{"n_layer": 13, "d_model": 256, "activation": "tanh_gelu", "attn_scale": 0.0884, "init_std_qkv": 0.0274, "init_std_down": 0.00537, "lr": 0.0143, "lr_mult_down": 0.7, "beta1": 0.9, "lr_head": 0.0086, "grad_clip": 1.0, "schedule": "cos", "batch_tokens": 65536, "doc_mask": true, "steps": 5042}
MLP neurons of a small language model. Each row is named by its layer, matrix (up: input weights; down: output weights) and neuron, and shows model dimensions 80-207. Each number is 128 + 24 x the weight over its row's rms, rounded and kept within 0 to 255.
After each neuron's rows, "fires after" lists the tokens most often just before its 100 highest values on Wikipedia text that the model never trained on.

L6.up429 [124 164 142 136 127 117 108 133 118 183  93 109 126 148 184 175 137 121 117 126 107 137 127 104 129 110 133 102 120 148 141 123 119 135 120 128 108 132 103 117 132 138  98 120 123  85 107 156 146  84 172 106 139 142 126 127 117 156 118 100 142 136 149 119 168 145 105 128 161  81 112 116 106 110 117 148 113 109 129 145  76  97 118 140 141  82 125 136 103 149 131 152 139 112 112  98 144 167 122  56 104 134 129 122 154 129 110 123 141 133 128 139 127 151 150 128 139 112 114 185 114 102 177 135 103 110 145 128]
L6.down429 [120  99 131 135 108 134 129 134 114  97 171 117 135  96  60 128 136 160 103 166 120 124 166 168 100 122 103 124  68 127 122  54 162 137 179 157 118 186 130 126 127 109 161 135 136 102 140 131 131 113 141 126 139 167 130 122 132 172  89 155 100  94 108 146 189 144 118 120 112  90 136 162 109 107 122 177 154 178 105 158 134 140 148 138 125 117 119  92 153  94  79 151 125  94 138 120 142 128 143 164 106 117 117 120 141 146  98 169 116 140 128 153 136 129 140 139 142 121  88 126 110 162 135 109 161 113 129 113]
fires after: " No", "W", " W", " on", "On", " On"

L4.up117 [114 110 150 122 104 154 141 105 109 130 119 120 100 120 154 132 122 127 140 149 104 126 125 146 155 114 137 161 102 137  81 128 116 129 124 146 156 113 163 103 144 158 148 144 149 172 120 136  91 178 154 135 164 156 127 144 131 114 111 110 134 177 123 155 120 123 145 106 115 167 112 142 101 102 109 140 135 105  99 157 135 175 165 122 172 122 122  96 138 175 110 107 143 114  96 170 161 101 100 116 116 127 140 140 136 108 107 139 129 138 113 124  89 103 157 110 133  84 143 151 117 151  91 155 141  85 134 125]
L4.down117 [175 150 130 123 128 154 110 128 191 159 157 117 143 135  98 128 117 104 126 114 101 117 145 154 126 130 126 128 168 134 159 118  99 111 139 175 150 163 140 158 120 147 133 168 104  93 137  92 157 110 128 105  88  93 149 146 111 108  89 167  71 149 143 124 141 122 139  97  96  84 159 127 128  77 159 156 109 155 133 142  92 152  86  92 148 138 115 173 123 137 142 164 136 134 126 126 138 125 191 129 114  97 155 135 128 135 133 147  83 126 179 140 125 112  91 120 105 132 106  85 162 143 115 154 135 174 107 151]
fires after: " \"", " (", "==", " un", " =\n\n", "==="

L8.up217 [152 144 187 116 157 123 128 122 161 128 165 153 177 129 158 152  93 110 180 139 123 117 109 111 149 131 142 150 132 106 143 112 142 149 113 111 135 106  84 141 118 163 141 116 123 119 157 194 112 141  86 141 121 104 139 142 107 119 103 116 151 166 141 149 122 123 159 163 181 140  97 106 152 120 138 135 133 115 137 128 118  77 124 159 161  91 139 138 155 143 147 133 112 139 117 153 101 138 105 147 128 164  98 135 169 113 109  92  88  68 118 103 114 152 109 132 128  98 138 139 118 153 104 152 154 128  99 113]
L8.down217 [104 146 151 137 125 127 118 122  78 157 118 130 130 125 106 140 171 112 171 120 107 123 120 125 122  91 148 151 159 123 158 143  95 136 135 115  42 151 133 123 154 116 129 153  72 111 129 110 106  92 106  93 129 160 121 152 130 112 113 102 141 129 143 101 120 148 141 105 101 138 138 134 115 130 147 142 127 136 119 126 130 127 180 123 159 144  87 136 133 137 121 128 120 144 112 128 172 156 112 130 111 120 103 152 139  97 187 162 131 152 150 129 108 103 126  85 160 130 146 148  85 105 116 121 156 161 154 128]
fires after: " C", " M", " m", "m", " c", " F"

L3.up470 [102 114 176 145 128 188 157 105 132 134 119 117 128 150 173 122 100 170 116 141  88 101 128 147 133 125 135  99 121  95 114 128 149 152 112 148 117 160 155 103 183 149 142 101 142 137 122 154 101  88 163 151 158 156 169 108 136 147 171 120 120 177 137 125 116  94 123 144 114 102 117 142  92 110 127 131 136 121  99 139 125 151 186 134 118 140 128 105 135 123 111 149 162 157 134 157 137 139 139  94  66 124 121 122  86 133 112 133 137 122 145 136 143 115 145 160 127 137 154 107 160 123 175 156 139 130 164 107]
L3.down470 [141 118 119 163 109 128 124 153 155 154 151  79 170 146 148 166 118 141 155  98 131 101 120 125 117 118 164 110  87 120 127 160 111 141 142 150 130 121 139 126 120 130 172  98 109 132 127 111  86 142 176 123 109 107 112 104 129  91 125 116 174 142  96 154 160 101 136 124  89  92 163 119  92 147 134 131 143 126 124 157 119 106 150 143 130 116 138 101  95 130 113 154 105 117 147 138 140 152 122 100 129 142  83 126 127 114 120 133 118 118 146 119 165 108 126  67 167 130  69  97 170 159 133 141 118 133 116 152]
fires after: " (", " \""

L3.up367 [128 151 141 144 136 141 100 144  92 162 168 171 130 133 140 148  81 132 100 124 117 113 144 110 125 121 126 130 132 129 140 101 112  70 111 109  76 159  98 138 120 119 134 126 124 130  66 152 148  93 145  80 145 127 132 148 155 142 113 108 141 151 137 162 114 132 106 139 112 140 164 152 129 130  95 139 123 129 127 160 137 146 134  85 149 116  96 115 160 140 139 186 142 187 119 105 155 108 122 164  88 112 104 145 135 128 142 129 120 125 108 153  95 131 122 131 143 114 134 120 112 124 154 131 188 159 120 142]
L3.down367 [119 155 128 141 120 139 150 111 104  92 124 151 151 159 132 164 103 129 134 144 159 128 126 122 145 133 154 147 125 128 137 144 177 127 136 143 120 117 123 156 134 145  90  95 141 144 118  84 166 154 166 142 138 100 158 157 140 126 158 113 145 115 124  83  98 139 167 100 125 138 154 149  99 108 123 122 144 123 144 169 104 109 150 141 102  98 171 144 132  77 153 109 125 154 150 136 155 118 102 130 108 139 132 189  84  83 142 105 154 117 103 140 127 125 129 111 145 111 102 106  93 185 144 139 184 129 106 135]
fires after: "′", "0", "2", "4"

L8.up145 [106 116  96 146 134 118 110 103 123  84 126 123 155 152 137 134 110 176 123 102 154 138  84 157  96 147 143 115 107  95 135 141 142 132 116 128  90  85 124 129 106 125 130 111 119 108  83 163 147  92 125  93 115 187 179  88 169 135 154 159  95 111  81 138 157 146 102 101 185 139 126 110  76 123 143 119 113 150  95 123 157 118  98 115 143 185 103 145 171  97 133 108 164 143 129  96 178 179 130 146 123 117 122 141 117 131 120  96 160 145 101 129 135 143 160 141 160 141 114 139 137 141 130 137 164 108 107 107]
L8.down145 [ 67 143 133 132 146 131 134 101 156  90 162 134 138 135 144 148  91  99 155 111  88 142 126 117 150 126 115 147 176 122 130 172 135  84 143 137 156 155  91 126 106  84 119  88 138 159 119 142 124 101  70 171 145 113 142 136 140 110 138  99 128  89 123  91  97  90 145 168 127 121 106 117 119 102 144 131 126 113 151 162 143 128 129 131 107 127 114 125 149 143 139 138  93 103 124 113 111 135 163 140 147 122 127 117 105 149 108 179 129 108  92 130  97 149 129 173 123 152  94 123 121 111 144 156  87  68 139 140]
fires after: "2", "0", ".", "1", "3", "–"

L6.up105 [158 128 129 120 163 142 115 114 148  88 110 111 138 151  98 163 126 134 113 146 125 145  82 152 121 151 110 140 100 140 116 113 107 136  70 155 119 155 114 146  93  92 137 141  61 111 100 130 146 120 150 160 158 104  70 129 145 131 150 161 132 106 151 123 100 133 134 126 158 150 118 134 133  84 146 157 109 143 132 149 108 142 124 118 131  82 127 140 111 101 113 166 153 119 171 104 134 127 114 129  94 135 163 139 130 127 128 128 110 131 174 177 100 125 168 141 146 121 104 115  95 136 161 175 101 131 152 133]
L6.down105 [132 106 115 144 177 128 142 136 144 104 127 104 116 103  98 117 128 111  95 136 134 163 140  96 140 134 140 103 137 117 133  72 133 154 124 109 124 137 126 154 119 161  78 109 131 132 117 200 171 158 135 144 161 101 124 134 106 154 160 121 140 101  99 145 127 113 104 153 110 103 115 145 156 179 141  94 158 166  98 132 117 153 121 103 129 105 119 124 163  89 136 153  94 118 134 161 122 113 134 175  99 169 125  99 121 135 182 137 132 130 107 126 153 119 139  81 126 140 121 136 151 136 141  77 110 133 125 138]
fires after: " L", "P", " P", "L", "D", " D"

L4.up9 [108 172 116 113 154 150 118 137 154 146 154 170 112 140 147  95 166 103 159 128 133 160 146 149 120 111 126 134 111  98 105 119 109 153 117  99 122 125  82 155 149 150 161 100 154 157 134 127 118 121 155 153 109 127 125 126  90  74 114 151 138 192 112 150 161  68 134 139 112  85 157 149 147 107 126 162 150 157 121 107 127 128 132 116 120  88 171 114 133 116 137  76 129 138 104 102 125 125 128 129 157 178 132 126 154 125 129  99 113 178 148 148  59 123  77 113 132 118 133 151  96 156 176 105 109 124 166 142]
L4.down9 [127 156 113 104  51 138 154 147  98  88 179 136 113 125 135 106 131  60 154 122 119 123 149 146 164  91  99 150 131 120 137 165 130 108 117 108 155 145 146 147 145 159  92 129 117 127 122 115 136 110 138 154 134 113 116 117  77 102 136 111  79 120 134 130 170  88 149 118 128 117 129 117 128  70 143 119 172 137 104 106 143 139 157 131 140 131 143 146 127  81 110 130 141 133 115 103 103 172 138 112 113 149 154 169 118 120 163 153 101 117 146 121 160  94 154 167 115 124 158 121 161 136  77 152 152 162 151 145]
fires after: " the", " T", " in", " t", " en", " of"

L3.up618 [154 140 133 163  82 146 131 103 136 111 117  99 129 126 129 154 138 131 145 125 153 136  96 116 107 116 163 104  86 126 120 114 111 141 126 102 154 155 105 133 122 133 142  97 115  78 125 141 124 116 147 154 165 148 153 150 148 129 116 116 101 188 108 147 156 144  73 140 128 121 153 162 131 103 178 194 116 104 145 134 114 142 118 160 122 114 117  88 136 112 154 153 138  95 164 159 177 107  92 149 145 104  95 126 143 107 106 132 112 152  81 119 105 152 133 116 105  94 150 132  90 180 157 127 164 109 165 118]
L3.down618 [137 122 131 115 119 115 119 147 118 114 151  84  83 160 131 109 119 161 124 136 142  69 139 118 135 168 164 102 100 128 119 144 134 127 174 150  97 160 122 126 116 101 159 114 107 157 143 161 113 137 140  95 101 126  92 133 152 115 140  81  92 116 216 121 142 123 157 172 121 135 126 161 139 117 118  98 119 133 104 111 164 188 163 118 153 102 153 195 109 134 126 127 137 153 119 107 113 106 104  91 112  94 139 133 111  98 138 107 142 133 120 103 116 126 170 117 125 133 142 153 134 102 140 126 123 111 110 184]
fires after: " W", " K", " St", " st", " No", " L"

L6.up890 [137 107 140  79 107 137 133 147 130 125 158 131 129 123 147 101 139 109 147 116 149 137 164 126  93 122 173 125 157 129 141 131 139 140 123 137 194 140 135  97 114 114 140 102  97  81 153 124 104 129 139 153 144 137 125 144 163  99 145 152 133 172 128 168 126 171 124 153 101  87 105 134 145 125 131  84 110 135 129  83 147  96 141 128  96 140 116 122 141  93  99 109 136 120 181 170 141 130 136  81 149 153 122 104  97 128 149 107  94 125 113 127 135 123 130 103 130 134 108 121 140 110 136 129 109 131 186 103]
L6.down890 [125 115 148 148 128 161 166 120 144 108 158 111 152 149 146 156 143 148 168 104 142 162 140 141 158 116 166 199 100 157 131 100 131 118 107 176 144 111  92 132 139 121 134 182  79 143 105 119 109 114  96 172 142 147 116 132 111 109  89 151 131 133 101 119 128 101 116 116  91 124 167 168 161 143 155 121 121  89 132 141 106 127  92  87  84 146  99 128 132 136 104 161 107 170 152 108 145 136 121 152 103  96 105 152 171 119 116  97 157 116 121 125  95 155 141  76 106 128  91 108 156 111 146 102 148  97 145 115]
fires after: " in", " v", " of", " In", " the", " Ch"

L4.up94 [106  99 102 143 119 124 130 126 111 154 104 148 117 158 138 133 168 116  69 109 126 102 120 177 134 170 144 109 151 132 113 121 124 161 132 163 139 133  95 127 142 155 127 117 120 132 122 118 156 118 125 135 129 108 128 135 105 116 128 130  88 143 143 135 101 103 127 132 113 133 177 130 117 132 122 120 149 143 101 160 168 123 124 149 171 142 139 107 140 121 112 129 164 150 160 149 174 106  89 132 118  99 146 152 151 116 112 109 146 108 153 117 122 101 128 193 141 114  75 166 136  64 127 191 112 123 147 137]
L4.down94 [138 107 129 137 143 148 152  91 107 123 176  98 164 154 119 100 117 130 137 166 139 128 148 122 150 107 164 130 108 130 113 132 117  82 165 133 119 120 147 120 156 109 115 117 133 143 116  82 101 129 156 116 129  87 154 105 124 125 104 122 126 135 107 117 122 162 104  85 140 139 130 127 116 141 136 116 137 200 122  75  90 142 146 168 135 139  77 114 121 140 166  95 120 127 156 105  77 127 110 122 156 130 158 138 124 160 164 103 122 154 122 134 168  79 126  90 147 108 154 162  94 160 116  80 125 109 146 167]
fires after: " D", " d", " Department", "D", " Ad", "."

L3.up332 [139 111 134 111 147 150 133 147 159 121 131 111  99 165 121 113  96 134 159 156 149 129 131 174 131 133 130 121 110 108 156  95 153 137 105 150 127 130 107 102 140 110  72  98 105  99 180 129 109 132  90 144 129 115 136 136 112  96 107 131  94 135 152 157 137 125 151 158 132 182 112 136  95 111 153 166 124 100 151 125 115 134 120 123 111  87 114 141 132  98 124 118 119 126 182 127 113 136 127 141 117 148  89 149 111 129  71 153 143 146 132 155 137 121  96 117 165 121 151 139 156 133 131 126 154 139 116 128]
L3.down332 [147 103 164 110 150  84 154 122 127 128  95 119 134 131  97 159 105 154 190 165 121 132 167 117  80 113 161 116 125 115  93 150 126 116 143 127 164  99 162 129 123 106  97 118 105 113 149  95 114  96 116 146 150 125 124 141 154 159 118 114 115 146 189 141 147  98 132 120  91 148  78 154 143  98 145 154 140 141 168 145 115 117 132 120  99 116 121 128 127 143 130  94 134  83 150 126 123 139 113 120 106 147 146 135 142 131 137 131 148 117 151 101 128 109 144 133  99  82 163 130 114 141 161 121 160 110 127 113]
fires after: " g", " M", " m", " l", " L"

L4.up444 [150 125 144  71 152 116 138 158 120 171 119 192 107  89 148 128 125 115 145 105 124 113 154 139 112 101 155 111 129 118 110 137 109 118 163 163 207 100 101 165 149 138 127 144 122 125 128 142 103 116 138 123 151 124 155 102 133 104 220 127  98 155 126 157 144 127 131 150 110 129 117 115 120 118  77 121 107  92 130 119 122 143 119 114 133 132 127 108 116 144  82 120 140 109 131 141 131 127 156 117 134 156 149 139 160 147 153 146 115 136 127 112 112  89  92 119 142  91 149 155 118 122 149 147 103  93 141 113]
L4.down444 [116 161 116 160 171 111 164 160 175 151 169 104 143 128 121 146  88 162  86 123  71 153 123 108 149 131  98 138 111 127 148 112 102 158 122 122 104 148 113  98 117  91 155 171  82 150 118  90 119 152 120 128 143 138 122 167 133 102 115 103 135  93 163 109 127 121 137 138 125 132  83 110 103 119 132 129 143 131 125 152 135  93 163 116  81  69 107  90 105 108 142 136 116 144 138 105 150  97  85 138 175 179 120 121 150 175 107  99 128 132 124 157 147 149 166 130 162 125 108 101 123 111 119 136 127 141 128 148]
fires after: " the", " \"", "3", " p", " g"

L8.up767 [133 131 125 100 168 148 134 143 132 114 118 154 115 127 117 133 145  87 128 142 104 126  45 114 152 110 132 145 154  81 136 125 123 158 110 116 157 100 144  91 171 130 116 143 141 126 123 149 169 112 119 149 124 116 136 105  97  96 121 145 125 146 119 140 128 101 120 143 133 134 152 146 140 144 126  91  82 105 121 127 102 165 135 111 161 130 125 152 125 132 153  95 118 179 163 105 117 101 152 126 131  96 118 115 108 121 149 143 134 124 155 190 118 100 140 120 170 125 140 143 100 146 116 114 116 129 109 121]
L8.down767 [130 101 112 117 105 135 110 124 150 113 124 104 100 140 142 114 138  98 156 131 136 126  88 137  83 141 103 169 128 118 147 148  92 155 115 132 113 138 142 133 142 151  90 152  87 141  81 152 127 138 108 124 141 165 139  97 116 108 138 111 115 146 152 158 110 118 116 132 118  90 105  92 133 142 136 112 142 152 146  94 123 122 122 153 137 127 190 146 114 118 104  98 140 142  84 172 111 133 141 118 167 140  97 152 150 146  99 168 108 122  84 114 134 101 129 104 145 124 126 135 112 151 125 138 111 165 130 166]
fires after: ",", ".", " ext", "xt", "ur", "ir"

L3.up699 [155 108 155 139  92 128 135 115 143  92 129 152 183 102 174 126 134 169 157 100  84  89  95 135 132  98 112  88 116 101 110 153 146 163 115 121 135 142 136 130 140 180 103 173 130 130 108 151  59 132 124 153 144 129 131 113 113  84 144 119 137 123 143 121 130  80 117 127  84 120 153 131 122 112 132  98 131 118 117 133 132 178 168 105 148 143  75 132 151 152 116 129 124 112 115 182 143  97  98  98 148 135 148 124 124 142 112 117 126 113 164 141 118 114 147 137 100 151 139 124 187 115 149 111 164 110 139 141]
L3.down699 [132  90 175 122 125 107 144 135 121 141 122 128 143 149 107 164 110 145 151 110 110 156 160 152 138 130 111 102 114 120 152 219 131 167 173 147 135 108 112 122 125 145 159  91 151 129 133  87  81 117 150 130 102 141  96 140  99 114 139 126 107 167 128 139 106 114 142  60 127 113 147 107  78 103 106 160  90 152  76 123 108 159 154 115 143 114 152 153 115  55 118 117 188 124 162 110 125 181 127 129 116 134 101 140 114 150  71 103 142 122 134 104 148 126 135 123 129 104 114 125 130 160 108 106 104 153  93 134]
fires after: " \"", " (", " ===\n\n", "-"

L3.up124 [124  80 121 116 147 121 116 141 163 172 149 147  77 130 172 109 117 167 136 121 144 115 126 124 121 156 150 100 115 131 134 112 110 100 145 123 124 108 118  86 148 146 127 140 130 159 127 138 129 174 149 130 127 150 119 133 125 139 125 112 172 166 107 153 137 128 181  91 115  70 101 108 119 154 134 135 152 134 123 107 147 145 152 159 110 111 158 142 140  86 122 120 156 137 124 112 126 110 158  86 108 146 114  90 135 119 119 136 140 145 152 185 136 104 114 109 134 166  98 115  91 174 154 164 107 126 129  89]
L3.down124 [117  92 123 136 151 126  87 120 139 137 154  70 120 139 125 142 120 100 146  95 130  90  91 123 138 143 112 102 130 120 171 121 155 143 113 178 124 127 124 122 169 106 116 106 137 118 151 111  89  95 111 140 132 123 163 112 168 125 114 124 109 114 121 136 143 138 162 117  99 116 155 166 142 125 153 133  86 101 118 136  88 134 134  92 173 134 158 156 155 135 117 135 151  73 121 113  86 111 122 141 159  87 105 167 157 157 114 144 128 101 142  78 111 144 133 183 156 143 123 137 151 130 105 111  89 160 112 167]
fires after: " the", " to", " in", " of"

L4.up985 [ 89 152 106 146 131 104 139 116 112 104 158 148 106 165 139 159 156 117 159 142 139 116  65 110 127 162 107 157 155 148  75 140 118 153 151 140 149 128 115 107 145 125 105 151 101  94 130  82 103 145 125  98 167 127 131 151 121 124 133 139 137 128 118 146 144  82 148 162 135 141  97  97 111 147 112 162 117 148 145 163 111 127 157  87 159 134 141 138 125 133 110 125 186  93 111 161 119 135 150 139 124 134 117 147 108 109  93 121 145 138  75  89 127 103  92  53 123 120 147 115 189 139 138 165  78 137 146 149]
L4.down985 [131 163 147 143 122 159  99 152 113 133 132 146  95 123  90 130 113 144 109 105 132  99 150 103 113 117 120 114 135  86 141 102 102 134 136 112 111 128 122 147 110  72 111 135  96 157 136 187  74 143 117 126  85 139 169 125 153 103 114 125 121 156 122 150 128 180 113 134 117 156  97  84 113 106 106 116 103 199  90 146 140 145 117  99 160 115 126 176 128  97 122 177 139 106  90 178 109 124 142 137 130 154 128 105 134  83 149 149 120 136 139 135  90  79 150 138 122 157 137  87  85 114 131 111  97 116 118 159]
fires after: " (", " un", " re", " pre"

L8.up724 [113 125  83  79 131 123  90 127 160 125 121 169 154 137 190  93 119 144  94 143  86 130 160 127 162 132 156  94 145 135 125 160 131 162 121 177 124  87  79 100 131 140 153 130 133 120 161 166 137 133 109  94 138  96 120 110 173 130  95 114 138 143 129 118 124 106 149 160 129 186  88 175 106 119 115 137 175 162 156 103 133 141 147 158 162 130 130 102 130 146 136 125  83 100 172 149  98 131 112 156 112 107  84 134 101 100  80 113 145 126 113  87 126 133 117 109 148 126 117 139 132 105 134 133 128 137 138 141]
L8.down724 [106 125 107 110 123 115 137 155 149 127 134 135 140 109 131 134 154  83 108 159 110 120 103 164 128 146 134 117 163 134 108 151 120 108 132 140  82  99 131 144 155 131 147 143 150 129 152 167  94 124 134 100 108 134 179  98 143 131 114 126  77  65 123 160 137 142 148 132 140 120 123 147 134 161 100 140  98 136 130 119 137 163 134 137 138  90 117 131 143 142  77 108 164 110  83 130 115 151 101  89 154 122 141 116 148 149  58  91 114 154 166 122 142 170 122 106 128 106  97 152 141 109 123 123 121 120 142 166]
fires after: " ", " B", " C", " b", " c", " car"

L6.up258 [153 139 127 122 151 155 138 147 126  85 111 148 114 113 102 165 122 152 103 154 113 122 131 174 119  91  43 133 105  76 110 145  90 152 141 114 141 116 193 124 127 155  85 128 153 134 136 110 122 124 112 149 153 153 128  99 106 193 153  75 133 127 116 150 123 136  94 125 120 177 151 110 115 136 122 108 130 124 124 123  92 120 128 133 147 146  98 126 160 118 107 150 130 158 157 131 109 123 147 104 118 156 112 127 106 147 114 131 145 138 126 119 150 128 162 105 158 127 120 165 130  85 176 119 121 128 139 118]
L6.down258 [101  84 107 149 122  87 101 144 161 133 126 144 103 105  90 156 105 123 147 128 146 117 123 110  69 146 122 100 148 132 153 138 131 154 143 111 141 126 115 147 149 103 116 140 153  99 126 110 157 129 115 154 134 113 134 166 141 144 143 111 157 146 117  75 134  80 141  73 117 151 143 119 148 138 103 138  80 130 123 110 117 127 132  82 129 157 128 141 134 164 161 156  83 137 112 130 132 122 119 112 157 136 133 175 102 115 123 149 188 124  80 108 137 131 152 102 101 108 135 195 192 134 132 122 107 150  86 174]
fires after: ".", ","

L6.up780 [135 170  83 113 152 147 130 151 103 168 155 128 124 158  90 136 142 116 132 166 138 116 154 104 132 134 161 104 147 134 131 133 107 149 105 133  73 127  87 160 131 174 153 123  94 112 115  81 148 120 147 109 122 100 139 137 142 134 143 112 136 117 135 155  73 131 130 156 122 166 121 191  99  92  81 115 154 108 156 165 116 139 124 143 146 100 107 141 104 123 127 160 100 139 179 118 161 142 116 171 123 179 117 138  78 141 119 143 121 162 146 150 106  72 123  80 130 146 125  95  98 138 137 144 150 151 173 153]
L6.down780 [143 131 159 120 158 128 100 152 118 169 127 109 144 122  74 126 160  85 104 101 142 147 131 155 152 171  99 129 151 107 170 138 156 131 170 136 153 109 144 102 137 148 159 150 150 156 132  97 165 152 158 113  96  90 143 159 163 121 139 159 136 122  75 156 151 134 102  93 162 134 133 110 137  94 140 100 125 152 133 145 123 151 131 142 134 121 115 131  97  94 120 120 162 126 151 153  69  87 136 135 101 133 161 129 125  92 101 123 153  93 135 137 105 112  67 114 110 114  70  68 118 168  96 121 130 142  76  89]
fires after: "0", "5", "8", "1", "2", "3"

L8.up440 [130  82 148 117 142 130 131 135 140 156 153 137 127  81 121 128 113 151 118 119 138 111 178 132 148 140 117 118 142 166 153 126 100 125 120 117 113 140 143 145 166 146 111 123 140 151  86 147 136 162 107 101  94 137 152 154 112 181  93 114 171 155 168 125 120 119 110 125 147 144  97 144  96 122 143 155 121 116 113 155 137 123  85 135 135  90 154 101 153 114  89  95 129 110 118 101 137  80 104  98 169  98 136 141  98 134 132 124 105 137 135 105 110 147 145 148 141 127 131 113  78 122 153 160 145 154 199 121]
L8.down440 [129 104  69 104 155 100 119 102 130 114 155 171 100 164 131 150 145  85 119 104 118 121 133 124 118 181 139 166 155 177 108 159 120 108  80 156 112  87 122 136 147 116 125 119 163 106 108 142 144 111 126 120 142 142 109 138 126 149 102  98 140 152 144  92 156 104 156  96 111 128 152 167 109 107  88 166 153 130 112 135 166 130 196 146 158 123 122 103 119 118 126 129 144 103 158 134 173 152 144 113 151 106 157 161  86 119 165 124 109 157 154 158  99 112 116 121 126 145 117 126 113 109 119 163 154 125 141 104]
fires after: " a", " an", " the", " to"

L3.up271 [152 168 130 153 132 113 126 163 156 119 128 147 101 150 101 144 159 165  94 125 135 134 151 126 168 140 137 123 134 144 138 127 144 146 150 108 143 113 107 136 150 113  93 154 117 122  85  91 142 114 135 112  99 127 145 118 129 143 123 177  72 103 144  88 118 131 168 148 123 133 152 169  78 122  96  97 152 130 162 165 144  96 139 112 123 111 157 120  90 134 158 124 135 142 106 129 125 137  95 128 109 147 152 118 135 116 128 118 146 146  79 106 101 137 150 135 158 119 100 101 127 131  93 134 119 158 113 165]
L3.down271 [133 158 116 136 144  92 109 137 132 119 143 108 173 153 134 125 145 112 169 160 124  88 168 146 121 106 148 134 124 114 132 188 103  91 153 149 113 125 140 127 123 176 138 137 170 144 147 132  82 140 118  92 113 129 151 109 162 120 144 112 170 139 123 150 159 130 131  87  83 141 136 185 116 134 161 132 128 114 108 179 101 171  86 158 156 139 167 112 104 137  94 157 150 110 127 134 145 113 107 130 136 146 104  82 141 104 106 149 133 112 153 108  86 110 120 168 127 117 121  98 143 121 165 141 113 137  95 115]
fires after: " L", " Sc", "L", "C"

L8.up161 [124 107 159  95 162 169 151 181 151 176 126 145 128 108 131 129 116 172  69 174 135 121 165 132 136 100  72 143 141 120 107 177 157 118 117 106 162 135 149 143 158  90 133 118 140 132 124  93 145 121 128 121 108 136 114 116 120 124 176  96 153 100 119 125 159 143 117 142 124 123 147 148 132  91 109 138  69 141 145 117 159 139 140 121 119 155 137 146 134 123  92 152 153 153 152 100 141 141 126  98  94 111 131 117 161 138  99 119 121 114 141 129 106 125 122 117  98 104 146  81 169  87 135 120 125 128  92 161]
L8.down161 [151 150 121 136 192 132 130  99 161 127 170 140 111  74 154 135 147 118 124  79 118 156 108 125 136 112 142 142  98 111 138 120 160 159 147 158 100 103 121 113 131 146 118 149 108 116 136 118 103 136 139 143 128 159 104 139 119 147 125 124 105 133 147 105 108 124 109 110 177 142 139  96 105 157 144 128 135  91 129 154 151 107 126 106 131 125  86 175 113 148 140 159  78 128 145 142 148 146  85  81  81 100 117 144 145 157 115 101 116 132  74 155 169 134  89 118 114  90 156 138  88 103 163 125 144 128 151 129]
fires after: " the", "'s", " \"", " remain"

L3.up713 [116  79  99 111 118 169 112 149 162  86 159 147  87 116 133 165 111 156 194 115 121 110 129 110 133 106 123 134 153 133 118 104 119  63 142 143 110 121 135 103  92 124 110 118 141  93  83 128 106 101 110 139 149 146 108 143 151 147 150 121 137 137 119 131 126 113 130 147 105  85 145 147 123 133  91 124 128 118  99 115 139 114 145 139 115 102 145  84 160 135 139 136 145 140 125 137 128  89 122 147 110 168 123 137  70 152  83 131 121 127 115 162 126 130 113 147 153 129 130 132 140 111 190 130 113 134 127 155]
L3.down713 [140 164 148 133 109 123 123 127 120 109 137  66 110 120 149 151 104 126 139 152 186 123 169 101 122 166 182 126 107 123 131  95 127 131  93  97 138 162 151 117 118 140 120  82 100 176 130  93 197 156  86 141 125 112 123 146  96 144 133 112 161  98 163 139 129  91 108 125 109 110 105 179  91 146 107 178 154 120 123 126 136 158 137 139 127 144 123 120 102 121 111 127 175  88  83  87 162 145 122 129 131 182 123 110 122 139 153 146 111 140 171 120 141 139 148 143 133 145 179 140 112 149 135 119 130 105 106 114]
fires after: "8", "9", "7", "5", "4", "0"

L8.up873 [135  94  87 104 116 147 105  91 149  89 128 189 117 143 129 110 166 178  96 137 152  85 146 152 100 156 168 174 103 128 143 142 131 110  87 108 118 114 149 154 143 143 117 126 138 112 113  91 159  80 132  60 113  77 130 106 148 108 114 101 120 122 160 171 133 147 113 128 125 136 130 100  98 129 132 152 119 123 145  99 134 139 129 116 137 102 146 141 129 123 121 126 131 117 184  99 133  86 132 116 117 138 167 117 127 139 164 124 120 164  94 137 112 148 150 131 151 142 120 118 142 161 145 151 132 126 156 117]
L8.down873 [157 135  95 125 143 104  97 129 167 110 139 143 125 175 120  97 135 123 172 168 166 113 119 140 183 117 141 125 100 151 158 133 109 148  82 128 100 157 127 111 103 137 122 107 126 122 174 124 126 108 137 160 164  99 138 126 141 111 156 127 120  90 149  94 133 125 123 106 107 164 143 146  85  79 140 117  84 123 174 112 115 118 151 127 134 126 129  83 116  47 117 160  91 101 153 140 136 138 134 114 186 133 168 148 138 157  89 130 131 112 132 158 104 140 120 149 163 160 134 161 119 120 161 117 130 108 131 141]
fires after: "1", "3", "2", "H"